From a checkpoint of a small transformer trained on Wikipedia: width 160.
MLP neurons of a small language model. Each row is named by its layer, matrix (up: input weights) and neuron, and shows model dimensions 0-159. Each number is 128 + 24 x the weight over its row's rms, rounded and kept within 0 to 255. Numbers have three digits each.
A block is one neuron, or neurons of one layer that tend to fire together. After each block is what it responds to, as a language model described it from the Wikipedia text at the highest values.

L10.up74:084146181133138081123134113124104147130116095134155133114159082150128119162145138119153095107088125146127165147129098136116094121127086109112169091147131147093165104149117220148148146140138132102156126106110104097093109151113139126133131137133141118113153120135164146125082116138125107149139132139131118110119112162145175130149111116139112135122173121108143109172122121177123103152154114079141139103106092177097124101115164145124157116169121112106128164122160109160143129092111117
L10.up112:071114133158117126124106144154145132117105143184134110104164106158144099116124103118118138117172109138140120063133120135122136115173126110141137150122159118137104137099141128144133154148145169115132135117127165087133116150141175167139139136173151109065088109115116129122139124137113144112111127138095126114164111143135100107139157088104148169132162123102083109082122144078148125135164127139169152105130132144145123101135166137126142147083112128098155173164128094087090150154094141
L10.up237:107130114101108159120174078138136136112071113103173129104148146105114113129136133124155152112115157137149123125124098142131148143133138133168129095157120140134180135104098156152131158151138177090137095124113159085137171118162143144086182162163122120124113071123141127123161122134093133125130127120099138112089132118134098108151108124149067133149125160135111138122114200116128139140145119125106104083120132147137141140150122119123093136122145132091129113107089124060124140160160098
L10.up277:104145151131128117118138151109164156111131137136160123107080125112138130099139119126144154130134074151128110145086107150142145138111141133127143160103119075137123168147117155137154099123156102129165123113122138080119135102155151167126165126145105132117131136177138130113125137132113148153115128109116148057115126162134078174137097100111125132126160126129138156137146126116087172121097154114085138072132097115142091136116130114087084103136161111157162089110121156120144102203112103
L10.up300:141123113138113136163117125120148115123103089134119084155156101165066124134157155126134170073122119129132120118122135163136080127112153114095112176115113169094113148136137125117133087043135122139120090158154128124095127121134139112164133170184136111098112144130119102127147133105151145095129141119113103068080157125101132108151151124141122166147136125110105140158119129169107124146167142111158129110134102119147148165089134093174142097129163133113134128164154118113122138129127145
L10.up356:094094151110171115118141102141151117112135101140122111129082164093085118150120153175152132116126087128143153118139118189077156095124105145127130156078125135102158147166141137140126125173124148125147157185110116122090107153084170154116130093139106137114144119134131127143125146141112127151114124164117141124159150141145161111177124124125126150091152108115132115130082122145102151061121133114157132104118121167096126163128159150097098097094128138130115157089126130113110083114141136
L10.up405:135109167118113105146090139105111157093131148141155129093112077098139093147109116135132141113101104116116168123158160118091133133128108088083138114127134142132091120122118113119163102144147113137174141123131146132170099134102156171104167172170133127110123158121127123149136151111145112141121151137144127124155117128118144131168169077164153143133111090138174146123118181183166156118119124085169109137133103104154124144113117153111142118149133104092127059112131150119076106146126118
L10.up593:063169106105126133146115116119107132073154114146121117086145101160154113113151120154133126113180144160146134133161083129105116104133137083139140104100132126119111098096173106120110135074147115127150163120151148083098114124141129154129173134194146102118151123146130134150093106134150138186121102125128121125142128123120114141148110121157135150133140137100113122149129165152120114138160117127150102126115142133132119164075156119127121121117168092135176137095142144072130179130096091
Responds to: The final token of a field label before its colon in "- Label: value" lists (Labels, Weight, Release date, Born), and plural noun endings in prose (sites, rumors, lances).

L7.up289:093119131110134160128141156140138113120127102095102126124147152132160110118144132089146123164167129141139111120147094086188109132074130123119122096108108155126145116128128155142106117115108121149153114139133103115185183141166135133101125118124135160176120137117114069167120120062090117128121133104154171142117130134152132175157072131138107106122141131112123144110144149122134120085078107155159146127133157164096123183132104127129146150103148134163109094140155149105128162112106100
Responds to: Opening quotation marks, parentheses and brackets that start a title, nickname, quoted phrase or aside mid-sentence, e.g. band "Koyi, the "Moving Train, ( also known as.

L9.up20:143113151116139143119129120145144116132133087134138145121133157129169117155103106095106146083087093136167125139087116065116126180138142086175165109111100109123098107149134125102104134150115094161145133143120142174149156144128161146126176140120183112134104085145090089111109157145110083150118147115129090123165140096133140124104135128133127138079127110170143163122141109200124107143134149112138143130117127108133078123095123113136093152120119160163123118124144150105152116146114111
L9.up70:148111096148102126112113138103154165155114088135102096151105133134087112133160160110119144141119100121129122092155161152106120133123111154122137143092106146098126162143129152105138136106203112152118118089123088113152112151099101162088111150116126165142136141107132096120154123122157122110139143113155146125165156084160152156115113117147120105116116127116067107082133099143112115169140115091121156112173097139140117099090153131173108148101136166171105090155137136150093152114146119
L9.up146:101125139119103102109116139163152122055135108087163113107081115136152138101140127118138153161152118102110115114124146166130122136123167161142127167140114172119107123116172129103152107176136137130121149158155117141124124155148118088118174129195165107110151131131099068121122142125112128128109117109097104094148139126119150117131139106128130138133136159121079122172163150131097134132121137110121106114126121123091130180117099147152105128126174103088104149124143165137153194128142090
L9.up239:122184118133145155106134154083158115096138113131139156107152151178147123198147107094089123118090121111106134102094126162121110141114151105126135119140118119147141112104130098158126141148139138140120087122127142072122135122088123148100105149117140159170148099123093110158092053145139108147131153090124098084165151136155108132125156101133141138157128156104176123102107105135106116117098130121156127131109113109144132122134144137156162124148133125157135087093184143126161158100138113
L9.up328:140092119127143129087116127146105130095139127109134118141112103166151136161126061139171166071126138178144126143116097120102088155116119106138121135074104116115129174131173119139093141128111143133087103108130162145125141134102157131122143170112127142105124072177146069144142127114154127158098126142099118140146152111162096139110106128097097181157103127139107151148150134148150121182123119149100102112126123138117137106094117120164101103155102139139096110136101146142162151132118110
L9.up436:117127151152125144139124152099133102077078096069130123148132130127148140154134119106111167181137119107110150114148133112111113140136131118148128091086145086111097161125121137100127150108125150165158112112171139136087163159134198143121099139128159169128166129088122094186137111148106089108095115153139130120103178106138122119120148073144133121134127134123112150140092129141138126158109157118150084151116103126104123131119126103177149143142137130160064127109108117140126150138131101
L9.up497:151130158108169150134099120157169135142144094118117129145108141102132138153127130120136123136119154129158142090150112118116084130087127152154149096149087107113136128128119123136120142136114157087087118110141139163099109162119160131125120177108151163170145153085124076137082146135100129135087164142126100136142112113152139113119096112081115130121121143166174140160112085116151130154115154107124112117100124165108119161077082100160106168168147131137085142147126161132146142124173091
L9.up613:096101093087132103153121149104126117121113098126125119102087137140060120140141117150133133154122124185138161073136102108127127151135166149118130150071104130099095142127107121149134147051160149138136116114141147119127150105129143132103130124139138149132135116157149079113159148127155128131138139097166124137151163107113121114149137099167137167108138159056111145110133128118099122115095183126166181125133121136139142107111132100140145107174107120153154082115133148143126157149109112
Responds to: Hyphens joining compounds (All-Star, one-way, mid-1970s, COVID-19), plus opening quotes and parentheses starting a quotation or abbreviation after said or a name.

L7.up334:140146119162148131137145137151099135108135146135147128089121125149146142106110163099142169117150147093140135168144107190103114159151125113169152097114130129121140112086130095120136118188148142134096118136103109142134152136104125106110130134088135123151104166161081162136139104146112130092070152110112155139150122149094148116153090056121138147108144098123113151094137103156145084126147152077105131139141135140143136151125088133168125116099158110147155114106138085093130152104085130
Responds to: Later digits and thousands-separator commas inside multi-digit numbers, in tables, infoboxes and statistics, e.g. 52,695, 3,365, 882 m.

L7.up100:114107143115091114153111106120135138108115101135127154081054112113147117172101167116087112085158132134121149154174101158102117124158119127154111144127113132098134096091101155146152161107149134139123125096132131106140109141155120118153164119158122107064154154149162146133092149146147087099134114122143154087177167138126121153133121109134137196129126158145141131125156141152132095108114143128154108145105112120161164139156112122116149099144157089084107101096129089131133140133128111
Responds to: Word pieces inside field labels and section headings in structured Wikipedia text, often just before a colon or ==, e.g. Conserv-ation status, High school, E-pis-odes; weaker on mid-word pieces in running prose.

L7.up422:105149118106130150116147104112108138141137129144101143109173108138124095155098147114116139189090116134116089122144103087137122135084112116135105144138135145153130095110108168106133129126107140134108141155128092183151138128138174157129107115168080086097151114147110148111158119088087168122154155092170152129153111095144142103115092133180127157143088088149145078095104153120139117150106131107134180150151115126138103123093154128128124152091167136136142123130133120141141143154085133
Responds to: Word-piece fragments right after a split-off capital first letter, mostly in names and abbreviations, e.g. I-rmgard, O-livia, N-astradamus, W-ET, I-ST.

L10.up12:124158177129094146114129162137121129144127128126137102135126105128129121164137135158095110102080140094122098134121113128121143112140156100114133094102107067173137146139095094117139099136165090136151139109139129164115102131142149139140192129135141080122158103153146088135131048042105120106133137114148132165177137101162130145129138129119136134108126116160150149144146099156169083132156109117147140105128144127112117139121165133118134120148156099123158125127161182112129107129136134
L10.up174:101169161174135141110185178118114149134127159150184158112084101085146096160127144132161121109150189153144139093104114105125183175136125141140140143150112103100152099141141132119161097125145107153134109100096125119116129187151144124107161145137136101136077110162111121111130135144119157094124116139120132127090140121142114114094053107106126128132151110149111111107130126124148133132085108128116108140113143120095087152134121135085143146147139113150138121155107118114098119152153124
L10.up195:135130126121128158186114065120096126127121132172109117112128136132162119114137131145123138138109123097139090101110131130121124162112120119143125127111096137134140119146132123108087131165147138099134130111123146154115148190110112104110116163141122058108093128127187103127128146178163119067119147155121139159126120110070165180112110135120153113152124094104126157141081124118121146137127103118177130132121135158109128149129132167120155066097159149139154107170114143123119135081132099
L10.up210:139100164118105114157156114121127092144119111126115126144109109125167113179124179144120149103108141114086168128147117133116115120118152166139128143137098124100146074140103157140127131136179180137122152081106150096100131121140151130129131138137101082119107118136168109063157163117114149128128088134144095134152134108140150126183208096124107134106119150141091106156115131133109156108117109122109134101130133137161093142119170141119102136114160115179131109083103145145160121123118133
L10.up236:092154173107105096127138125114131110148111142153141125147108171074135136127116187105178103100092117093094116126115106099109105139124129155137117129100121194118106129139121149145113094111126110096119120137114137123074154139080156111191145137140127092124154115096144103099105182118129146122122179125182126120170127084095129125148116133114138137108102113116118161126110138102179137170127128090166130143161132127103120154133130109152136108121140144168156129106133128122133104132160148
L10.up275:090153163104154136149127118122141139136133147189123116091103117110174150137119147132129117102088188145158136138135124144111149122121117140158094137114107138150109136151114141144148132158138138118140148117096136094085118120117124127131135158112143116109127100133151113076139154090132131103135111144194147132158141110136128130102108097161137113128092112120128149148103115128097059102103092126164085100136142124155072094134118152109126104077096164148159101136161175179133121138162111
L10.up448:138132149134092103104095130120122135119119125186149102121112122098084156153152150155128141120098129133148103130112108176111095132120141153149165125127092138142117142128121137144121148144154111127125176124158115098117082110092163168099123115109072112077088127118126149138146141124094153151099075170164148108161103100134141124200112169125085147117141124141133129112127135097133096109178121099112100072101153115113105087139122169109126159113120126134149139135134111129134096146135131
L10.up595:114107142132106113135077114133129102129114162144144072091121135135121102118142159112111088142169114138140161140100072153074172134108112133148125153128123123146122116149120131140118118154117112108090127099146107121123150182102137126120121131164116097118149114113139180121143144126132156097128143115115089120182135124127182136111132118165148118182120107117125106131108094140135141163175082096122141130124183130130127143126119163074128172103178105139153132090135087113093129163114138
Responds to: The word No as the first column header in wiki tables (| No. | Title |), plus digits in table cells, Yes/No cells, and some word fragments.

L9.up99:102124152148136100159112150134146121107102109120151158152132157119161105114129100162153151144136115167114118117145128191141094099132127118123153089156116137127139137109129170113142146143138137121084114142082120112140128111137176070150161136158135088125103105087136135154110130089179137171199163125153097120099117160104127106092131110162147147133115121115127139120152130142137142082131165139149120126162101132095134082144133142116167097121077094079134132124166113130116143122151116
L9.up128:160104138148111101141154135127078164129104110117137142112143091142155108109142141142164116107169127115091166101182117098118128119163096117156176086175122133086173068134119125135128121092137105080110122155153123116126090137118177154105129142123142091106122087120182148128101148145163153150162156138167146098120113085150138100124147100115119146120156136101131111147114125139097117142123145125149137132118135142100136120159141164103128115162134109114153140082163089126119124128155107
L9.up316:102132156142093141102135113106111170104111154160142119153094144129115148169120096154154145098113142096104125094141133142104144172158109124170129143132141102120142131103147114137107132123139109083141128130133116124173111161081173129136098161147136094104106096090123203107137185104158094127088118114173138124124161142160142113158140089102119130082104177126106146106102149111152149143127131113136110136127151141070133165117138119098105122104115116109141092117129117149156103123149123
L9.up389:095096163169114154141138144108145143139148118127118124168157146156146080128140104114148099116135162118105062107146145126129134139141112083122161071101116157157121090127112146080158148132125125101185173106154129122122142096165149164146137124105135101089116105118175143154141118100136119125089139153154137184129128141134109078202103075134086141158121126104148113110132157113139120100102121147127096138123118117145121158130163138141123118096122126144137141124144117119103122109125125
L9.up534:155090135107109147140098105121122104123139154156126106127136084153111141148134124149162123126143097122089160098142071138115145090135124146110144138178136124125153133195143092127149084071142124128157160099118147091131109107096129133130143105124129154104117121137167120094088126116112149123132120164110153121154131104119095137160137097148149151122132129104188142198165153108124092120143114108167133116139134145115087121122083122123157119105115153097134167109137073144103113137154106
L9.up538:073109121146124083195075144076092099153125130128114101138146123122124121147153153159160110107111109147134122116123120125119111130147118075145161115111151097113124183152170132153116136137116123116161081137116123106125089137114126145105185109139154087143129090160146108161094148135114129121141131155190166121112166144111147102106108153088138145141119168141131121130130118189093123142117128156153130110126125119137172140115088098110116139173104124095115153126138133143118128151144133
L9.up598:151099162175133143143092109151145121115097112110122160130163131162110124128098099157141145114193147147134098171086073173121118149147134073129123095113147141162144080092123116123139144160122141139149133156127113076140123137117129138146167129128104108129144101135153139108122080141106150119133155137129124157127127111142118094112154126126091120158138144121151151141136101148106106143108129118139129093108090122082157195148130159088133142154144118086154086122112115133131145140165078
L9.up626:098133156180114114142155115128107187115105099123119134115154107117136133132138129141114161126116185127127128141156096167121166126152119127112124123163138143124133087145132089117131119160132115128110157139112138107124100155125146128088086134130135088096128131119091142109075095171128146091125089111119159095134141139135132098113146128107177121170114102118129169156112174124163107096130136108151126128122122125114064161080114199147169117103136120142173138116125134120151118085151154
Responds to: Word pieces that finish field labels or headings at the start of list lines, table cells or section headers in Wikipedia infoboxes, usually just before a colon, e.g. Interceptions:, Running time:, Professional ratings.

L9.up79:166098114150128136099116158117107137135098122162143134144138093129152038136118109161150138160118146113125151126129124124142167132155117129141157138139090103152136192118141115122104125125146133113127149108130129126140146142141106152085088116087091115099115150133140117131105146121168117137121166131142170110186117133112127112140148139154158136092149141152105117104111128104146092133112124148064124125156148168069103156127115153133131127137116171074152116172101149114080105138093145
L9.up355:106122143089124160159085126121101109122137113133088132091131135083140118146121143141133109166166122109109120156145139134082143150133130114104142163150124108113147128119121118169128130123114142137148163096131126141118094131108139114142097126089154142153175099152162163141144120111201118073132127145164119163126145177117166108153114112160164126166115098112148148092152147188151166163116126156150095128098089149122115098116119100134162128122137088117129161081155102124107126126140106
L9.up391:169162146090134112097135091083127104101094147139147099122106117126170178121112114171147153132118136101102116112115141158147135162144099132164135124145117125126124119149129087141144127130124118118098176174098104152130129168162145100141137074118133138091131154127086136136099120121134171093078153091138162138106118107143125113117132093141172149119102104126105113121169092170055113141100154126094126120157095120144149109150161117154136130149107147150150127130122157138124129156162132
L9.up400:122140137122132110112144134124151133147125156180097081189075111172163122100163101097160132144115120119119118092128074107125154107143111098125126141131111146144140131076142114137131147120146157126149112070122104134170106154162073081127085123138105135123144160158172134156138122141123143125089127093131185124148133150107107118167117111115131138164133156118154140104099114146113128118083180112100115144108130118143156101148135153142149140150103149110142109092151143109112111106118099
L9.up454:130108135121110154107107131117097131111102135145173137108175144124156123116147099122140086164116103107102103167149158141126182137157112151125156163121098143136115090095184102112119131098138115117132161157118139114153126096135137147115135121113118130115139114131134131155143127141110164150104158158150173115111125157122122129117112112098140140118132136091162129184126112132073118107106173142132143121136126164114153115083171118158149121079059183096102146108140088131091101108108102
L9.up520:139158121086174090143116125119140124110138105095167109103125137137114115092157144127145123155123164136122120093155133156127150142109136130083133141122128100107122159091104092109149135158110124130120143101132113128113072144149095173144145110096126098149160134147138142133105112130110146126116149105117160136126156145129124117187115133080091139137160116155158134117112129161118107094102177180129120143126160117062126153087185141114141104118141125122084107105151131064156126078122109
L9.up589:147153134097120169131146131122123120121113135096138095165095173117139145132119113127146105120153125173111199133099125153108136121160130142124128141116137137097119095103114133128168123157112098122104130144105130150159128116124111163144123138116103093145149091148114140102098148170086127125104119147115169096158136150142128108099115099149157145119140138088090099194167119100153091094090104135102126120139148133152117172126189102139141068107113088156139087098136149144132139125093133
L9.up621:145110170103128088143106122108131152096095175141115143150127147142143132108160116134113146157150117096148132142127057108117157137133133079148110142102079148135125123163140126125167103128162128133102152161093110152131117119142113161101117092136126130108068116126096099176115136154089098146136148131121142146162107095128133107146153118108144140102151217106167169113108125087107118137141171108093107078123112175119164131124134128120145095134113120148151117124115133131140126150114124
Responds to: Middle digits of multi-digit numbers, usually right after a thousands comma, in vote tallies, populations and attendance tables, e.g. 31,1, 263,3, 18,4.

L10.up63:134124151110081132119144096125149177134128121127167148135120119107130123125159095146162105117143153109128173145124136134115116151103143115139150126145109136156151090127149108119153122120118080122063152118126117132103131196143070164108153140107080150128137164135133113160131116122135108105110122100101173105152090140162142090158121105174174119162134132131123133148162128169165111123081149133122087156139109130110128134119162147122118103103130090154081146093149116116170116129138087
L10.up109:107090120137115126142101144135103122143112140096102133143132157129115115167131116121165131117130124133132094092130109126130136097165160137113147119097128099091122146151098116163144125146107161100136074095117098085108129124109104152134150122141116161141138066169158082171122069139142127124146151134140144135173144143101115178124101152121105122110152107120144135120126083131191118097130127131091161156162131161112147151156150130135094134127139146185082167173131134115175105125139125
L10.up148:152170154097108120122098091071111123112114158162112125162124164145125103144179159158129101139125157108150142169132134147129125126137104093146133127143111118155131130151101091093109081109136130146101133158121148167161144158102116151109126137135105153093144136125142157139100105096083156157092156154133151117120124132132157052143111144112087104111087099117134134111093128109147115116162150133123148132155077142132130101116141114155100163070131138124136125139139117170152101171114117
L10.up216:125118145129152162132131110128142088130122098115106116094117129144136113136139169112132128136135146104135146087143181118104113137124141128126143126147100077131077142123136134125132126130148151121124136121126143117100167117137165093177158138126132181156194111105135111099084146179151133112111107109189097094115153142168160101131119163140125136107104148105118075139117105173106102150154119179099123119131122138113136126089169130095104150134108164149119073152108137116076127118095119
L10.up258:128159120163135114146147145145112111170123124106090127124132140131159103150119116089130111113147133126111093084152116114131126115136092152080166173131125132108123156129172158086152102096095109126113116163115110129110140153120122157137119111078128085142132125168106093124108136116131127124156102158092139106166119119134126163132126101139124168178102140158118113132095165136169092135135092147127125168185150123140126138095160103131103106115129126144087133081115149146125208097134104
L10.up279:125140143130175140126082136113131128122135153116129120150167104094145144154110166079170170149122131170127141120130168111074136125115149131191113135107132121106157134145136134109131115113118145117086138162162130141136104127128126189100140127146096117147141121133100140108163181108140080122118098127140153141074114107120123148116094167092135140118153147144153108139078135168125118118102086122143101146161132090109122154111157137143123104122102092146107113112110118112121077071091135
L10.up366:139141123115131130088109106154134156144139146098114160140156126128125137146170071117191129123136162125136155149095100114105126122104118099121095147162094107128102099109106149093140130130099106082123133157099147181094087163129126093113179176117115143148112114106119154067116131150129123104088128119159167133171148114142123113142141121174128128124103118161136140159102083126169112091106143155114152116123159128140156142097117129113108120102122166145120155149187133136147122115112107
L10.up617:137095185131171148162093117106155107145097126133109140089127106132144163119130097124165122128136112132077157101135112119082134103155141096108125116134067109123118159133124133083172092130124132178114136176110105121192132115113083155138175105141102136127140127155091099097112133127131128111117144104136122133122119132146108145108117142125110168170136181110124121163137145170148165138099114118097159133174143087147106121114149131163120152152138125128157143158120100101120114097115110
Responds to: Hyphens, decimal points and digits that fall inside a number, code or name that is still being written, as in 22.48%, ISBN 3-412-11095, Al-Khadrawi, KRS-One.

L10.up8:145132109139142133165093090115147136132127101111147109191131174097129139107122135100151159128106101167114113105098140116113093112106164141127145113129104127133122154087113119091148157142146080168111170108132130110110135141116127111141129166133142152095174130068183119137137140124139161092091121131122160132155163127145157136131127120122093136125160111097142109130130115168121071149103138120138169102164116126156134101086143147126149159140172133140114079155108087112107129099117086
L10.up65:114108074131079114132113159144126131142141112121126114114149115151124129105113153122171068169167129111172158070146148128146138123122157149109135124114105103161136134154142145161126122081153161128082085122136102135108109187132138159120107149100110150133106130092090113130131108123127151105106145149135133106103155128109139185128138122149131161134115136160120117130092125133124168124078147088159134120131140115088127158076126130160114109163127132112078072144142164103126161118105118
L10.up95:136122150111140106117121177084184155128118135100092117151133108142106123163156114172094153143115158142139122135113136119075112091125177092128087102102137129171132143145110130077125156155116147165136080107133127118116099148151116115106093158119138173110140143107121085149136092127110114105138081163132129114127154145122138157184130105141127131188118155119105147115096160115151104119127107111147106145148126160121094111152140150148139088145146159156084106124145144110149137098134156
L10.up131:089131118181168137161109171061153137151148109099102145135124085098181120160128129066094147162153120145154163139136124103140110121083148063095132124118106171165112126130118148111125136125128168133110143127119122133097177163106173110082136167152131123171135142129122124129134110122109137130144143127127138082112147111115138109114102106149158138135159104162108150100124087134108105112126149135152113131111130079101170154154136102150103122114122109136115138127126146128143098126129101
L10.up305:117147130147093129134184107069182127159123066136139157148136124089109137152124134137143159163131107167123118105122127106121134108100114145098125131110128106099124116172123130115156131110146116136092104101174145099140122154111150114166140108109147111160156133155104107107123092137155115147083159106186129104145133126114124152143110134109127115101150182107120156111139135160132131102129132139143130115125156156124164126098186112138131127132137149117125058151072123125148112178122083
L10.up344:089100143140110107115138139089131122131123074123079116092133157094154160140107145081140155164119127173116179076139156148120127126129145139103136105103106148111091113141141142155104117137122149173127110113136121113156128131133117122078121122108136141132136122096110080152118098135113143149115096142157150116117152131165147167110144067157094121144152164085122137150112117182141128130100136138151122143173140135096138113105127130187150126168173137159095112134106127132161152152133091
L10.up608:057085140187153129136105145151152125132101085100131085164124128140153154079119131145139146172152119116139128097104154128124158133060139111118101124118133130130110110159126135130143161115135113147104145120150158137136132154121095120143139108121123118099157132136124096160139100103146077127101133100089099145157175148146102124146164083121092105118148140087143144105137150091106103116113130113155128075123130102127102111174116134163138139158153102123137120117105137143129187105133097
L10.up627:105099156171104160147105135124122123138081069090118105100122147116208104171160092130071143130106102126120126091140083150119107163092127161129117130106128111146119070191148108148113125119138113129131135121129097135157139132111130139096149122158110110116135100157139103123139171120155106112124140172143157114106117140150146116148140128128115140145128138147133144106129150155102114097121087108147139180125115161137166112135142142141177125174108139136167100117119123151147141133174126
Responds to: Opening double quotes or parentheses mid-sentence, introducing a quoted title, nickname, phrase or note: "the Goat", "terrified", (2nd Award).